Weights of a small GPT-style language model, trained from scratch on English Wikipedia.
Size: 8 layers, width 256, 4 heads of 64, MLP 832 SwiGLU, vocabulary 4096.
Architecture: RMSNorm before each block, rotary positions, no biases in attention or MLP.
Training: 269M tokens, 16419 steps.
MLP neurons of a small language model. Each row is named by its layer, matrix (gate and up: input weights; down: output weights) and neuron, and shows model dimensions 160-255. Each number is 500 + 25 x the weight over its row's rms, rounded and kept within 0 to 999. Numbers have three digits each. A neuron's up and down rows have the sign that makes its largest values positive.
Before each neuron's rows, "fires in" lists the words (lower case) most often at its 100 highest values on Wikipedia text that the model never trained on.

fires in: "is", "to", "are", "can", "were", "was"
L4.gate256:526477480466504515502460510499519504504549498470496468479526516486476467468506505480483474476531538449548517474506536510476518526496505491533518457493546530480511487495486511487479514456485494483466518475500466472558495485524497448543517509514481543529500482498494487489539477472493499463
L4.up256:492489502485458527487486502531524494491503489451499493519520494484537481476458519471532511519507467487498523488530520473514454493533477481496497472486490480516510468454534528450516482499517460481468501500469466475458462514468501489503512495493519539490517485505518454526502470493501521529
L4.down256:489488461480494503497491509528504498524528484516464489496558508486456546446519501515514490548534490483481529505474537515466497511446487496483504500484517477503488553571494469471472477460502518512484496508504458476489515509485490530513513517506501551501545464442514501530484508488520551485

fires in: "that", "on", "as", "by", "troops", "also"
L4.gate648:470457479489533537525528483461482519472515545495502496439484475469471471524507503487516472487470478520490422486479516447495494518507531509504528482454512535516459489514492506557481495490520481490482475499458486513522516500484515513503492499508477511483533477496477494531509520517540481467
L4.up648:502504518483465447504495511473528500480472519490499470454509470492545526507535488483508517521504467531501493496542477523481500508513458497480540471517500485541491508485516507466553508529513523489476475497541506512529448489499471514477549503531502477505532499491476511504515478480468503509
L4.down648:506458493496502509486507500549498522518433521471463469494499510486485491509499546482500529500528467492496503497501526463494477485487493506534505483503457496511515536494488497494516530512499520503480478449499501464480539498567519496512515546500507514514506491506534471487486457489523436512

fires in: "has", "also", "career", "graduated", "studied", "have"
L4.gate402:515477490526510533482496497484511514485485501524567496493488518520484461502489506554508514521476578506519467476490510474502515442478469452487534517504500536536492519467446532513477488528471494522515507490521485493496506544474503482519513503540488518484550463507449505517535473494498507541
L4.up402:468487512485561541484523501517521504500508461453508513505481479489489492480555502528481467508476487441525506549466505506477561497529507509515466522496452485477484499475524556486538506463508452484503521503456483511498501496509506534555544546505513493526511528501532480438457516535518484508
L4.down402:502445493508521502502525492458516565476488523509475520518514504497494542551525507464549528500464540495526531517516521508489570471504507536512527519484446521491492512539497525521486537455497466503533509509520498538474514459481491502498499501504498513502509508492526529518529477563517492461

fires in: "of", "for"
L4.gate184:475490511492465476495517471531461506474538542546482457477462447529486485498520471461520506468518500479502495512537519481468529546475495508494476520506474452498474489489532501551497503530539486503487546523517495492465504498519496527491500512482466498477507490538552477445465518518508534462
L4.up184:485508506479471520498441487551525528530515503511457511471532505517488499536481488501535500509541493499465531479509509521524510521492460500480542518497497494524496476498546497476489492475487491492502530530562490499484504493480495421567508495468501503500510480519486460471547505529532510509
L4.down184:512486500498480495497477481495509481459490540482513450462469500508485472490494496493501435499485480461453505431482494431501528513483466471496506510498473517489460543521490495508489485501492522507500547511490514483500466489485530494470483481455492503519443538520513517479486500540542515482

fires in: "in", "of", "to", "on", "among"
L4.gate234:468524470490472474480515495505536506469511487504506469467511483503533525505513491470516495475491527496503531493512476509520499532514575537509519504486506493495430512477485475469477444499489443514504511527528498540478532467500488505479512482517497578460534513528503492494483503485509485500
L4.up234:500471504470471499498496520498497495520476520498450432490503501463505535512525450454485488497515492449496538530503543533466473475504468510478549487537527529512505499480478467506472546460479518501483494452522510478493501510493444524520494506541528538486503475457482496486472531515471520521
L4.down234:531456522494517466449506554481482502523511505484479513486595511488503536490504501498529524515493482521509518479510483511517513478489461483559531487490503515512516463524500498467482487494497522475498506481512507508474483478515465530521507517505543484492474539541506487483525528508520496503

fires in: "the", "of", "on", "for", "to", "public"
L4.gate796:482474513511560512496512475546507501482450494485498504529481501490490465526496534489550504481527470535502495518467521474511508513489528517508527517480512496471482490516487481532511464505552542468538488478482470503522545524511472531484505504509490502534501485483506493522526469545533538467
L4.up796:463547510452481502465483516526504490530468487505508494534541494494539512493493513475463475511511528500464480544526480521511509541510476487492485489494466539556494521500460493486543509510483538516551463509478506533503472510485484491468524463474488477483498441503544542431483538492469500523
L4.down796:489478507495485506514452484504519549518485489501541555513528515530493460477500481484538468510472502502532509499533491496520505503541484496511504466506500518534519518495505492494529486522491451481487533561493503509542484553483527498533476489514514512558524492499547488527522525541431519523

fires in: "is", "was", "has", "also"
L4.gate120:474494519487515494530482515516524504484540500502506509522491494526505490448502494492492474476488478492513487503528540515454518502507479471497503484472539515470497499446516540466523467531450477504441518460525485477477525491489509543481489470499527508504489483521525519447508500519488531519
L4.up120:521473535530529493492541513508523486484505513498574486494454502496482502464527485537536502493512519496510558516519457478522513486521571500559485499532500501491459517482483512498510549506493469494519503522479450520490515496457499569478515464487488509519538518462508466520485520509486494471
L4.down120:473497499479514491467513481468478504455479497486524477545506554451497535509533477473544517508500521531514558564479464548500508483525509526513477511517490468499510503483505526489477504522504515490481535533492512517546530514487504493504531533469520523546577497445521456528483499533530493485

fires in: "of", "to", "while", "that"
L4.gate30:495558513489487511467553521468531471538485499515495495483450523508512503488481515509512515499470526520483473514503507470487499499505514545467544483493522520480510521504498511495524473542519461485491499466519505506528508529501488498513519535478511502521519557496511450459526484569474483509
L4.up30:519524451504517495490456450547532455501515490468495452478470449494509551468490469544482490480528500455496472507469538480512473515542472485486476490537466501528509524484484462523478489509474532489543522483519531524506472532528524459519522512490525529461480483480503480471529500539514511528
L4.down30:484466512473515462452486567530507516531482470485477500558537490560479538485500491482496469513517492520467512494473506493508520499473549471531528517441518490486500501475532515471469538451513525498480540502512514476499487478496543499503479490512489505497519506494482498507502478492499526498